{
  "norm_eps": 1e-06,
  "lr": 0.00998,
  "lr_head": 0.00677
}
MLP neurons of a small language model. Each row is named by its layer, matrix (up: input weights; down: output weights) and neuron, and shows model dimensions 0-191. Each number is 500 + 25 x the weight over its row's rms, rounded and kept within 0 to 999. Numbers have three digits each.
Before each neuron's rows, "fires after" lists the tokens most often just before its 100 highest values on Wikipedia text that the model never trained on; "fires on" lists the tokens most often at its 100 highest values on Wikipedia text that the model never trained on.

fires after: " \"", " (", "(", " '", "—", "-"
fires on: "m", "c", "n", "p", "O", "s"
L5.up634:493481470501466505509540502467466492570551484508516468478499545479511489526459514521500464531471507512486489494569494535546488545538489497447465504457527512511476457528523466502504494511479488506516530503545506505484525459506506457475500522498499543494514461540503483531481485508492471485498496498500505471485535461489521520506512506535506519513495496486497465456543510563477469475521531494535492462516466517513503459486481539509502461530540474499527488494486484512464491486482491478482480467512505522502504489515470488490492523470463497505474512528500474558539510542507493480
L5.down634:506502460505515462485478494507470493492534463491524538501474514515507516508517495495498497471492535450537505483539525503469527507484512540458477473514543498526513474485475514488490507450511458484472526501560550540464520469502508499445479516497506519512502460518475480496510497505531505519435485511516527451477507528488500512495473474523525483459499527549501500493525524528522463496478493507497487458543507494523523525509490491512467489507513493503521510518552516512440517490465505484466520538510483478500475497484510481536484507497537530464466490492573472478506532496443543492

fires after: " g", " D", " G", " d", "D"
fires on: "ian", "et", "ir", "e", "'", "un"
L5.up708:527511525478518535506486510512540521538535504523485485499496533508508558494497475472537508465485499479513492512490524510502517453486477492489521503480493526461550465453500547533508532491462555508524517505476500494453459501485511469541497493525498564492484501561521541532503493509486516504510460516497498470512502492489495492476471544517546542477490475504484498523486496474500480527500507491517444507499498490465507517458517500468497480545501533450440505481506469475495452442502449493499469482504513529551509505492485464502512508509516495453501482500486473510467494517520518462
L5.down708:477475422476478559473532514515514496527496484482480484486452492478500551516493496490515542530525509515448456500465508537492473531516497523461508513482487481528510508452498527476476476525503560512553466504532526515488463511462496498496483521492498515535443483505495523567523482441521562481521506509489505519515506493493533490534540468504499529487480495497496505535508467544508505498521510531472477494469475474513471513551499466522503506479503492476506489529551495493528499496497505493503494500462487509493502498507529484496500485482500486489467485506498471505480551476458543477

fires after: " (", "==", " re", "===", " won"
fires on: "L", " co", " re", "C", "D"
L4.up513:532504468512469543517496508536513464495498486492503482504431520471493478509504502515505501541462496469492496518547567522519401507518480469484520513492494508540508504520492540506519515481505528502530506520475506536499520540512523502523509491460479520521475518441503479492528499529532493467478512512504487475492540487470486484529534495524543494469478495473498534487536509496490525489498514475485491472494479434501513489516489516491500529455502507483521505496495523507454510487469478486495447483518476459498531532517466510530521496457482452528513533498526500501437520515499473541
L4.down513:557489528549478491490499513529514540517529513487500482509493505498507459503502506491475513465553498475503531495512477477440507509492534534492515497490487512497478454508511511497474529502513439497475482484519507546455535475522494462530536491527448493476522460545539496526473559498459525513478484492538549486455476529495467540478447496499485502526488527496482468494499527527551501500518455446480439520522508468499475503496452527494506473494474503510517506506486496479503519503500546494492521507502506517496481486502519472521504503494499555518489482489510491462516535477517543510

fires after: " \"", " (", "===", " ", "==", "\""
fires on: "L", "T", "b", "l", "|", "St"
L5.up557:509505460566500524489495460499488509472524472514490519459467598533476492514479492499521503516459503489473474506508473486473537530533514482495490522522530513519483476479506517492498496495504507524461505498528514502528472458557464524541496507511509528500466473491514487530512489506513510465473559479501473481511500520471501500522508476568475475495478510474500470487547504530502505475492541478480456562499484494499437530471523552497491509518508511507509471488517499537486514495517507454484464494495493454473551477495508469504494475481470481496498527518525532541507510512481479487
L5.down557:545475523483498457525469553501523478534489454502500514510498468492518493502517521491486547485475503475492512475507522522485485451501507513524495516471518480489487500495488514495457509507521461510490464502489472507483503507425482465506552512543472473493515516497481469482520529559505470546495439510549528483522463533511470500516545472459509527469501512495491513498486594525501470537451482515477480486495526506535481508500497493512509517468482510469489523532470514445510545505499509512503536524514510497532472537486511500497456504513514500543504457483512481485491492497488495517

fires after: " ", " (", " R", " /", " r", " G"
fires on: "19", "18", "20", " ", "ra", "born"
L10.up607:525493539442481512562513500494513540476456538506478515487478511469463478528513472467496508529476496558490521516460515505507507503535533517454527495505494513556509485493498501508466475502497509514517489506557484480496458526522502520515479470558548543435449462487526515497479498514508491498546534466524476507521485484476521500490499500518465462497526478516487495535456504482461494521524487449507495463497463504506501528482518492465517492478455503492501516502497523476520500520487513483463482495516519506472520524477497490487494527486555481474501559487474491495510505556523476504
L10.down607:488464503523481462490504498504488501550523483513492475556485455453527490522512498539523483449460504512492486517521497489537483520468495475509467523490525480482509572503493486462524521498507464479504528524474511477479497474477486486472444483520443483501525484487526545519510517526492533527485520515520551505481519518501467497553543532500489518441488495458508499468493544537558449491458495516517521484512529540501514488502487501489524514476494544472489481535551460525497493461505484499468482542504502507502492476520500455493466502530486537515487521492502501503497476497492511492

fires after: ".\n\n", "==\n", ".", "\n\n", "==\n\n", "s"
fires on: "A", "H", "E", "C", "b", "M"
L10.up673:497510464505503486518508513507542456513538502485508477481492497469496494515476492493495526531510480484502485498527508490505478525513485537482492510506508532508486500493491510499453487465477471528524487492515541554503525468550476484523482511424491557513501516509500481511534512486529546471473499484438523492455498509449491496501492495449495495531503497511529494516521490509477519536514510506520477449486501512464554490482501513524487488528525490466501555500523479508490449464479501501476472455487550535478531453523480550510516549508473511501464532499532444512527483514554500507
L10.down673:520508495457465481502528480525466476500504477525462491511526503528439497508508471495512454525502516514511550504487493471547517515526479521532475504547462507507471469505481518490533482510516479493487547468475533467526463467488508507506521464510511516547481476490512513524455505545530476485556511505515511489469477502473459530484530513512511490478458485511500493525478525547482486552564496491500507548561485523497497475472505477540513495481473518508522507523491531502470491480538513506487493477492468467524487469472499503493457477518487528472511484498532493522487498425483528512

fires after: " Mc", ".\n\n", " (", "\n\n", ")\n\n"
fires on: "A", "L", "J", "H"
L5.up759:536456450510500518512516530496524459474532454514509514544492550496457495512459493502478468469460528525478497497546510514476488496526486544498437499519477527531467497519477521495501481498544492514499517488472533506522490457503529508534485478500497505476437497494505455524503503490548473500477496525497526518473479477456477481538518468501487535477478489498465547493503470529515512462497500505456478498464514480523562489474494525523490499506521518467525560496491501508452488552510504523528491478462533488518475510511496494501526538483501485523486534512503491496519538521477535483
L5.down759:525508506487494493482518477546489480470494518487502498483489489553489486500516524476502472479458506485528520504515479520462489503539510515495480500517517530507502492471486510476517547487472454455498496479507538521502475492507491480529535519492496529525522514532511472526517483528538539532449522491525482515487484523498503540496511501434479499543493514483473465508513485506431524537503508469502481490522511448492459467461477480508481485473464517489515548540521494510483510491507541523463513511532435493507551469501529504518480484522464471466470541430548526517494511502501531516

fires after: " |\n", ".\n", " |", "\n", "A", "W"
fires on: "|", "-", " Port", "″N"
L4.up477:512503493477458483503554489501532497493501538497486478494484505480560509488498452537508494492539546537514477511490448526482522478467499526523462493508539498543445511517519500482479510487492484494535526493505521488514475470469512499521473448459520539484507467538528507495481508459528462462498489498517455504499519526460524532483470499488494482499509535473529520473518488508504509483479494501497494481456468507476507524521526504539528501487507505531522454516509533495502500542530539445493541457466526523463522512486504495485462524486517536497493509492496480517540464543517433494
L4.down477:471479537546496517500490514478514494493491522469513523514523510509466528509480508490497488475503567520532524465547533461523501482487491541464459469513496524475507459446516533500457528543489475492511468498482544497476475475512471505524535477491533512506478501511483491486467521535524519519492508509497516505479485527468486497496495526477455483531486493493515486477518455472523491516439527520513540520496475509471533485497456469483486505483460487477492507495534509506510550511516502535494472474568485497520478531471485512552500500495510439531492476509481517539454507544522538522

fires after: " L", " d", " F", " l", "L"
fires on: "'", "i", "an", "ong", "ian", "ack"
L4.up155:494511432428481556507515511519503516509529515500474492466507481516504553495516476489502464514480490520477510540481493474461487496482508466491459528498532520485539484540512533501491533532470498486490485500517491471497519485499486483555467502551482492506482496482506496499502544460524506524547515486438505471520478512475482501535488502529510502507463544514536473521541503468487547478505485526521538477487489463525501499477495467476485493472512460477505504556547503508574476481460468481530510469503542497499483491492484479520479508500490526539470499509484525500510479495539498480
L4.down155:547495502493500511465528460507530530515438481486468517553486473500485472482497538505549495503530528499516503499523473517497508516487502515493497468467490516481488474468523478538498477485470539465502499473489471472476481492527494506486523510499547481537532453545480477492472520479544481501533496498517501476532461501467496513492522526494476541478510552494528464466508516476530457476538483496468496547507500484460465508478535500551521490501537570472502512521487532547508504511536507506493495519523527491481494502506484478456446499479485534488480509522502444496511474472477528505

fires after: " H", " L", " B", " M"
fires on: "ing", "ind", "hen", "U", "in"
L5.up745:502529503485478526500510479558485508491479548479527516489496435500504503524512488519514508460468486476477478496497452509459470478487500488515561440509528503507511535522519508519520507491507518496497442504538464489505475489473488493501489527519489486508485520558520482475489504463470541488518517511479541491540528496454540484487500514490504475536513488518511494497490482474512481481517501473512523461488451516463514504496470444491504485489544512481534448506504491536515510461504461517502524526531457508471507513520463549529473509518530492448551519499465471542525513520499519521
L5.down745:502501530472502453472499505533496480498513478523518489484519476555508513449515513506503522516485527471460487517508497493524513512530521522490448523491493495492492487497508494539490515504513544522469489512522496442524512518506526476509485529445561493492506481542497457462523475476488485451485493537519505459510497513529528465543477444544547503505437496498538507515495495515516456470513510526485470463484536475491477499505527465472492521478499495515437535524505465489509508511505498493501512503471472547498460475509516500527475481494459482450538535504531531508525525507528501525

fires after: " |", " ", " No", " a", "-"
fires on: " ", "."
L10.up452:504501517497533483503494516503523477535517522493513476544467490527495511519522525444474531523539463525521529509486494528514487505531500531461517480467490499500469503499526530506443479488477520514487521486432485485534439484494487532471504481496483479480510534478543494477478544477513549510462515457549508514490506451493460499481493493509547510487460512464444497512515488477530498448498536510522515480435517515524530548511524498485520495504476481513544455506488477506469517502500496489531498486501489493484534468509506540509531493506528521523498486463440510510492526504535488491
L10.down452:500485551495556511560457504473511496431545525522489507497488488484528492484504501464491501507522527522523516518505498513464525529475529475537516507471498516507522483524484498495542514504487516502544514494470468521528522489492447506521481526462535435525520475464464525481495482515508474514505502507501485472474459508476513482512527475520492496485519449512511519485493517490464473580461498475495485522510490515531527498474499534478494468510559470501464486499509507504519465507502519518485489487491503519519486491477536491477588492490511488484554511491517480477449495493469481476

fires after: " R", " Sant", " r", " d", " St", " D"
fires on: "an", "el", "a", "'", "en"
L5.up733:526538513513490479477524455498520490478470530499503585484532491490502512483540535527489500483503490497518480489501493557495496523515455470490483510488536529490504498538528506516477548503465510501539511507476499493485487486469462470528468506530472447520502500500519501491507519510551518514496532506478530498466446480512491476500534485513495575530512495507512498471509534466485490518518494503487542525476472486515448520489462523487495474518552520531507492519481494497528466482464418494526458499490484515464483465512533497514495493518480524477461510470467551517493496497479513482
L5.down733:503474464529521503463542498479474465509468505474469477522465508516468534535486491508512497516528513517496489496565496511503506509468483473485451493506487509506501518513488432501515474504523492518503532509491512524514465499508508510516436506477493516506505506498536493543484479511546479499478489515541442514530414469520462525513498504509473524507436490467529520502503496487491505473505451522510519472513557488498543489497539473483485500523539507476468461492496494489506539527529506553492441486456497523517540542479509535509516492464512494528490521503487477517490512523494518477

fires after: " R", " A", " B", " C", " St", " J"
fires on: ".", "I", "A", "O", "E"
L8.up369:533508531520493533498461540535512504507508518494495489515536487493539498510534514517515490490500541477495432516528480494559476504519483480502518475557486482531466479511525446521493500511486528527476470477467444520482489491505501540511503522495487509456468485514520498512490521520519485503515508533509459524531496482491543485529501498473470514498473466514515515502450528475535486465529441500478479528476520485458491491535527485463522499536515488498515477520485482467464453470472467481547505460462499501518529534542509490501518522489508468497508540454508501488504528548530498471
L8.down369:481511478508467497486508493503545512518512523498495551520549538484470508512547523493495538475495518505544512479503473475504500455494503481473524483474481489493481525522509488531501508443530508534517511519468527503506467466559478478553537522502447525462511533481565510480519478464500525496441470484482542487500484519516464523487491510540469502486487502493440486521515470482496538491520481507483482471485523529480466558481504516484518455528505456539496493528492475477454497544514499462480535523510521502497506480501510517501526468486510502503446500508496491495484490547514513481

fires after: "|", ")\n", " |\n", "\n", ".", "-"
fires on: " ", "-", "|---|---|---|---"
L10.up450:485473486464454535515490470486474545526463511510516506468510496505486480513453468517527493472524530524478477482505484508526509478536475467463531515536486532558438467509507528517472494460493501559500455563514496492508488500475508486481515521506463458482467535503517496460503504470529501483513505471539480484503495509478509511533503506539485478521510540492516484514469501555488466502470535508497498491492509480539494517514470507527514522521504486482535525513450504561507521461467502516464474481525495486490520520483458525508476513505478559475487500541482508545528496509526497513
L10.down450:502506484471529484501536537518518482470523500509473521490503481531532531454508558460491465512481496523514458502508472458513509542471463531466524462500485513516441555531458473495514487471498470480474503501504512473483503484510482489525533524459513524481539492508506508505498471556498500528515515518538490489494502518491517502447550524464537501556493528486529547501504496494452506469500516483493478510500473487498512469471553483535462468499500515485482494493495500488531451538518468561470508528505521468496523507514492477513501508496526518500488483468485502514546524443493501507

fires after: ",", " the"
fires on: " and", " first", " only", " also", " then", " just"
L5.up719:477465474531520495545518484486503500535492536524485485501510505551485531506514445480469464546510470446517489493528477520448524522502484480484494523494561525516541463494481509484479497503495478460520477480510531513475478534492516521504477483515544508471548526495501548471492483504550467500494534510472549545510509483503471535497511477540488486549490480518503521507489461442530481468513532491574502488486471504483496500495501516467524488486507491511493476488505489536529500485544528512525522460495488511527500491516450519480485508500475500492475494457503512522481492511498464447
L5.down719:495478494508528477488505465537509498491536502504490505472496539468494517531519505546503514495520494474450477533486486508510512533523519499459548550494463497500451528526504464485461541519548496494475505526541484501474503533465498549508481472521485508545513537498465423526482500538486502479483538514530527510459502503526481465555522450454510513521508507488504519461502524530507507496484470494518501490495469515496468479514498544517509542520485521502510471507508508497516482478505484521461456521436530512470485545490465492475474519475466524497465507505494509466517476531504484502

fires after: ",", " H", " M", " N", " D", " C"
fires on: "ong", "hen", " with", "ing", " and", "t"
L4.up131:500524495495473505492503520503521501491511501495519514516481476523525564473494513494498496493504523494485494510530531514534485496464467503523461502517509511495502527471512484492523478465479488460481460442521494449533506493515458492508490491473504488492454494551544494503491518498439533478504498501480515461522540531484546493477503485484457523541437505529561494511529521504514472478533493496499525539542490481567460463521523498494489505457490526499524464464487532520500486483472537496510563480485505500451516468522502512481489501482496535523510488510467467517525537531455515511
L4.down131:503468488515498482473511470517481463501518463463505496496481498530488518439499467461532482511500458507501487520503501472472516531506469527540508508526524495455532456518482459544486473541549490521519508499509484490501495503442501497468463560496485471489514482461494490503532448506530516493548526487500520445481459489509518454545501499490526476516502468520449499519494490544525506511486486487519502463516499503487539526500449515514464511463525470524511496529515464505510473535487507502485505512510462515543532496528465507525512488503496477487527525526528511511481530546529502554

fires after: " |\n", "-", " ", "\n"
fires on: "|", " N", "20", " Website", " Years"
L4.up702:527498497499503493528501477471475494542526510491469537497486534491553536494485482508469491505518489503493456508489488533467480537543503530483513497497506530490463436528546548511489538520507521470514481514500470527495470477498457516528495495503499501513509467512524471485545521495512502497525508427561525488499461505511472500498511481443498530485511500479474486480462529546499492496494530487498508459512478498484430486480499480517508507567502479531486490532468431527476482507536486508523506464470508504477501503519526536475452525541501517539509502471465522500517515497495488489
L4.down702:497461464536510504481503520508453498452507528492498457488535478514499487480547497502511480482501517487526498484529524521542487502570509544498539517462513469461516500470489470509439539493522513531500512508472500521486476504512466520497465493500529526513463487489474489499498504503497455504501511508503524534458480489511479477445499509518509501500481493487560499538509500493542489484443480517512492473523498480522469495517476482520516504497487505514512502539451542442471565450486501484514523503552499470547513522516510499524514545512539474501500471544466459512475505490499520486

fires after: " d", " St", " D", " sub", " ob", " t"
fires on: "h", "urb", "er", "u", "e", "'"
L5.up435:495514501496508493527529518487542477483492496474494515473499554496498531524527517491533509479469460506479507510510512529521516525493492464522537482513501517513500468500480491543521530477488528529508474503466498486515554521515508508518485524469501532463484518548540512471479488517502480482521522472487527489510455441518477489469511478525527508494521473459473516466518486460491536461467512485530507537472479474543440499455516526504531502482505512452517519496478504527503487570468452463485438492538523509453512467483540480503503507509471481486532513516484505493482477490556511480
L5.down435:508498475535558487482497488502450470462511491512506545505495487510514524506514477544490501546501471472502505491502506532465501525547518492521512537513512504530517478492554479454487494521466511498483502503500539476459506510488494538495499525515474501567458486502449511501489485504503547510476539489540480504514492492508495518524505492479494443502509483545551524480458521469522542478517501520505500561490520479510494545448471507538485438451503498504478474482518509504469504497514511478492527487483517479471497499537533500474492487448492471452488497505517519548461491515479537474

fires after: " H", ".S", " L", " W", " F", " Y"
fires on: "ong", ".", "an", "'", "as"
L4.up92:503504525494493500499458497538508505478511526518477491447458476507475533464520447563512485463495527543489519527489491492521505501524481450481504515528528552498515487516532482515514545503512535516475502473507472492488513512498492530480437547474509500514476466491523463482493441483519559521537527490459475446520499515511500490480547455506475504546499501529484518489527451495455500510478496501493499508533494499518443497469457500484494499509538510500510518510519486552511507461498487525476525447509509516524513492496530502522485483497443523521492484500483542490505505480522526486
L4.down92:519508513518507510466491501492492503479459517491545563502443480453528501527481519490521492473522488497500489457523518536516480488461504514474517438477503476522475505477554520516510507532509498469480490504500501497502478478502558473524545505495512469526489531520498501508496507499484511517509519465513491450515471492495511497565490504491547535533530498547546517505417515465532498468485502486466536500512517498496463469499503522497541497490530501494529480466485525559503528491511455498492502456471474513453470478463477503515525489515472520497485514523499530456487477501519471502

fires after: " ", " ("
fires on: "20", "19", "18", " Swed"
L3.up629:474510546476526450503497462540513457489499515511462495540492533505476493507490502482475468505492489525506513509480501503500489526510506469545460511466492554504489523499542529483478523497487484492538445518525525522490493487516478520514486464515523528469496494485512516469496519512449493499474493496485538496561513488468497514540552504507503484452490484523460455508505486531469525510470503470504463441535489498498470483460484509499494477510486529507484495491467473536514480502493507563474484477543527494501570504508512524529505501504487502502489513568480500568447494497488521485
L3.down629:487510474494483479498461511492513508522512516480488483534517513485488497531491470396478463522492508519549432523516492492497516513474502514488483493531486523511499490496502486480485465479500531542545474528495487517514520495510489537482531524484532514511472499502526524470538499514523527523524477500459484489544540519469511513529514464490500474505461514567446436478515501511518454499475510506482501472495505487483485486503507512507475479482508502473463457486488480472494483463525531507488488507497507502530568534511516533543507527517518497496467499531539492526453474487520540457

fires after: " J", " B", "J", " b", "id", "i"
fires on: "ot", "u", "st", "us", "ass", " not"
L4.up70:445467499500506500505485445535515479456518518510453456495499551520540493488521500516479498489473472518532516519468489524526475505537522511492528508500495526475478484551482484448477507468511499479472506487542503485486486480482490474482483479524528478519480464523514546507535493495521515533504485479502497506532521491490515540504506488470561496523475529533464526526506493513509489502528460449494548487480489508509505529478514497457445525494531490493533500539553454497495534516533514503490494505522491526510480494501510473513505465452471533553490482509448494501487452460522479466
L4.down70:496499478475493498521452524518486460490503498522453474455486484493515510455487469488490522491496467511524521512495508505548507471461533482490495548540493488538532494498482456506494512495531511454468470502505511454474486491458500498443522546492538503507505478483501503521555506485536466522471494504491490498516487511480489527528514457566530499484497476508470500523505457524549503563479472482507519535458521506517535513499501485502515501503430518484518515491478477527500530496506497498479482496502535521482523522511480505514523478494475487494508532460520556481519527558478441519

fires after: " K", " J", " M", " B", " b", " Den"
fires on: "ah", "av", "m", "ur", "st"
L9.up47:487519483527530479492488497533481458469507525500512527491513501517546535495497510488495507459512517532511516526504518463501509533504469493545509548529470511500467448525496519516472538452479500515491536553493527479513458463512490498501483531512479513481525466502501533432529534547495511520494497472475486529516493463473526503489485510457503504501454517535463496470511483508516478495493484449522513527423522469445490505480539488502510502493553505524524484468502484490488499532531480507485469484485523516508492476505446549502495493543503517544527491525499479474469478525522496474
L9.down47:522492465476482480534540460534509513499493476497466500512502527479480472482516514502467491505469503512503511485513495491562494509459483506459473507495531487491496531531509513484532470514549486503533445488468564509528530491482522518492511490486524489477497501504508430545470493524487508470462481465508510529502486470488520497508490464520525458515525534492548483531513510507479492552471523528471485491515554477501487502435500493501506513485471541488499565520522470502493472503487475496462487494484509488513546518497527485563483456540527494474495465473479502548488514502521493530

fires after: " |\n", "\n", ".\n", "|", ")\n", "-"
fires on: "-", ".\n\n", "|", ",", " Total", "\n"
L4.up100:564535468505485517494528535525486495515552525517480464496472527510488515496520492501496529499493526523515441525475527513535486451511480501513464527465488503506525488538530493505466504451495500501492516465534489484491461471507504503495509505487502472477460426525504535499533529475481465508540490476534477475534473543544505478475464514495492499497525491495554504508494517493516495476446508480490525470480505503548485514526490482499479518485456476498533521514496474540515518485483509488549495480491501498458495467484542513536488490561513518485486555504484489501521541506551492471
L4.down100:460494523499503495437483495494467498510503508508544496496524502495511464491497512505550467508501541538499529483530504505502516518478537523493509487463472460470471477454499554503487485529526521537490517488465503544485537510526493510513490492488527549522508506506521485537504496494484500448467503526490527547444491499499466534478524522492461480522508487490507525490487500452547515519460456568516501536498475485480509497511473470482534484494492484504480526533463525498479496493554510504534472452530509505475501518518506488473423495489513477491482493544463468526497536520476508487

fires after: " (", "(", " ", "/", " v", "for"
fires on: "n", "p", "w", "m", "l"
L5.up382:479499502487496476500525461502461476563550501511497453493466486487537514524499481485492507473529528507513523502482477544542541518509498484499497515421478491520488487465508480531512532481514521469544529458507479486503534489439513472469499503515493499506467477486481538523544495495457508489499556496502481477541502457517535520484492474515538525513551477516506510469515488491483475493471521500505472480562524532501501549509466545525515477476476493491509471511512487487533489487508506448510469449534513496504485512522482498494490472525555505516509485541511470507513477502538488485
L5.down382:483514509482521484491526506543489495510493462490549471477535503497520505495504501472459484491475453480520530499542460512492526483509490544467453502533550515517487495534502533445526466509496499524524476497526539496514476516495475481501491521475499533504520518554486466469499472504488456501472502520503471511506559487487504506501506488466501493518472515521520497439497477514469517549512519478522518500531463460531475445472508463509478519466506507503481508562509490526459490490520471471482540474507459477491520540483476494508504513477471486477496547526539519558535507534505505506

fires after: " ", ",", " mid", " in", "-", " the"
fires on: " ", "19", "-", " same", " the"
L9.up255:533472474493502461515506531481558462491499512506456495486447513480489493501501552535511472523527504513542528536492498481525485551512449493489525511524526451477497491470521466525491501506475525493526486525474456524505457536499496504505495521484520509490451469496507520512537505506520491524536484469504511571507494489535474516530504486499503535512494539508452454483505462522484497491485509471537485512453479518490487539451519486494511491517481480491482495508545491485512462565467463505512496494512464460502527471510456522502508503515539507499462469504466536519466503517510533489
L9.down255:491508518450509460523511501492506492471482481507512537506469463480512467499495479470499481544489482556475526508493539488490486508514499483472507513509529536534463466541509533486471466482477493548512472475447512508486491478493480526540535510467489494503468498475501501512501505471458516497522498520458472468528526483498493512500515511477554525505518513465481513457527521510526512471515527485449494557471486490490555531518513529534483463482518517516488523482477485474563492507491469508512480530520482515514549500476523549499503484485512547489547511500457438512508517484498463534

fires after: "\n", "\n\n", " |\n", ")\n", "-"
fires on: "-", "=", "\n\n", "|", " Website", ")\n\n"
L3.up355:536501500458445479497468491472487478515474512537548485443498498529497508501501552533473515505490516551472461528482513501475473510508482445492484479507511528554489500496489527507467505517482509551507538482474496462528437515546491467529471509465547485505533530438553533477479472498502450497514502481494492497513502490496503497523510505501531500517487548495512496531531501539493527481485510497468484469498558510520468542549488496490489517491478494496488485528457476527460516526462535494506499485467514499539523502501510490545510494519487493483477489518495514500546476490518492504
L3.down355:509500479451492482514497456478522525497463495488488483513487484523465529503527508523498517520453460512522464529477508525495478486494514512485493532453506496545438485543490496501507461521510482474486526517532486484508488472482464463467496517483516568494488497490516543453515512524504471473493482502529506497500533508550522517502500426499554507480524516517509507526538502541467456469494504520467478524533511513469501538490504524485552481499490516510514508505502456525482511481426485505496526490479486477538505480489536540523547525484500511456550495489536510517507488504523479492

fires after: " ", ","
fires on: "20", "19", " "
L9.up359:489494522472484479504456494498529469512533492507453545513492545511510501514511483491504461525478536525538539515456500526492511517501489502506491495478454533486480472505498510552504533485489534482512516523509542499523508501520505566467492513543512522462418493472506527500512528505518487504498509479447477465492501504482498531456478477509517473504476479498451510494490481519527505467500506460494507538494472521506486516520520478536515441536512519482510498440515503513471486499525551529504537511517498487478551523448450519528463520489468494505490497530527471487484489534482468513
L9.down359:486505487480452427490510463514478487512490526515499476535500498573480513514515489433492534488467502503485475496483536525531509523512523484491507482476488514479498468520509468551514507504509509567546449498508483520485487505496500490503493501522501500528441455495552465503513533463498555543472485518444516541502491494512481475488523499520526521499519536503511475484479484480537490533449488494508520462507523521475481522487498488521519452552486544476506509511476489462496513500485514549516480482505500475535535507487500470517470523526521534508466502496498483486502473481496477531

fires after: "ro", " ro", " lo", "lo"
fires on: "ad", "ll", "an", "om", "of", "r"
L10.up145:452478525493532502534494494470482438493491481496520513514495505507530551509552504503530507477503525534496522511562488495523524474539475465533520520485452491526526475486478517481480452540486494534486506520450503487489503546543541511499493488470484489528499489480507494538458480494563543517514554518513486512463482517524496504527485541477477511480499499530468528536529504499530500529469506521478473450480491464465454478488474514465474535493488521485480494456507521524526527543470451486503517495504490492461498513510471470491492479506472534468509479503510528506487476502513501507
L10.down145:547482478519524483543512528519501489534525490506501509514527442509520496464466513473503508483489526480499504500501528508527500495517513444535510498544534486466483504475517475483500493491509490458505507532573479507513548484466470478515528485469463483561487482516513512487551497531494467506462495464471466507471512518454503502461494494541523514489501496457521492520465471530475505521504528498510496525489502515501490546510520496497458498498561512478504503485486478553488446472486522541454496560521506461489499489499515532489516510534506495509495474512508444484516492468446483508

fires after: ","
fires on: " and", " &", " or"
L3.up61:482493558498468547512495450531485488493488534526503543520521465497514504516479518484526472513504487440524459522514483534446480504492450483498509481457481510526497492489499513497504492460509506524490457481505475503470494508495529507504451486493525468513534516486477523493503547517547522470538519524504531498505495474489486515540525460482508497485470529474490492487478501501503506524537518523542454495518473505466523473561503508465490556504514474514534472542486518516487511495528521535481475509496495518496516511536483522459472498475483525490451491556457506509487470501504473433
L3.down61:470461537505499518507493495522495502535523536486477498512495458499499510488506550531506480496529488454532482489517512559499480523472470511502494486469505496513501488491469475491508514476519533563459470484484480533493540493530490482488466469551513487503520528494514510492483532523510523449533488507474466530472479466505479505523533525498503513506466485478501500482456508485501490502525513506523466517483515482482533475561488535477467499488473524501474477543504567494520471487513548542479477521524493495500501515483454501463479475487494544533474479587494512483533490526500498446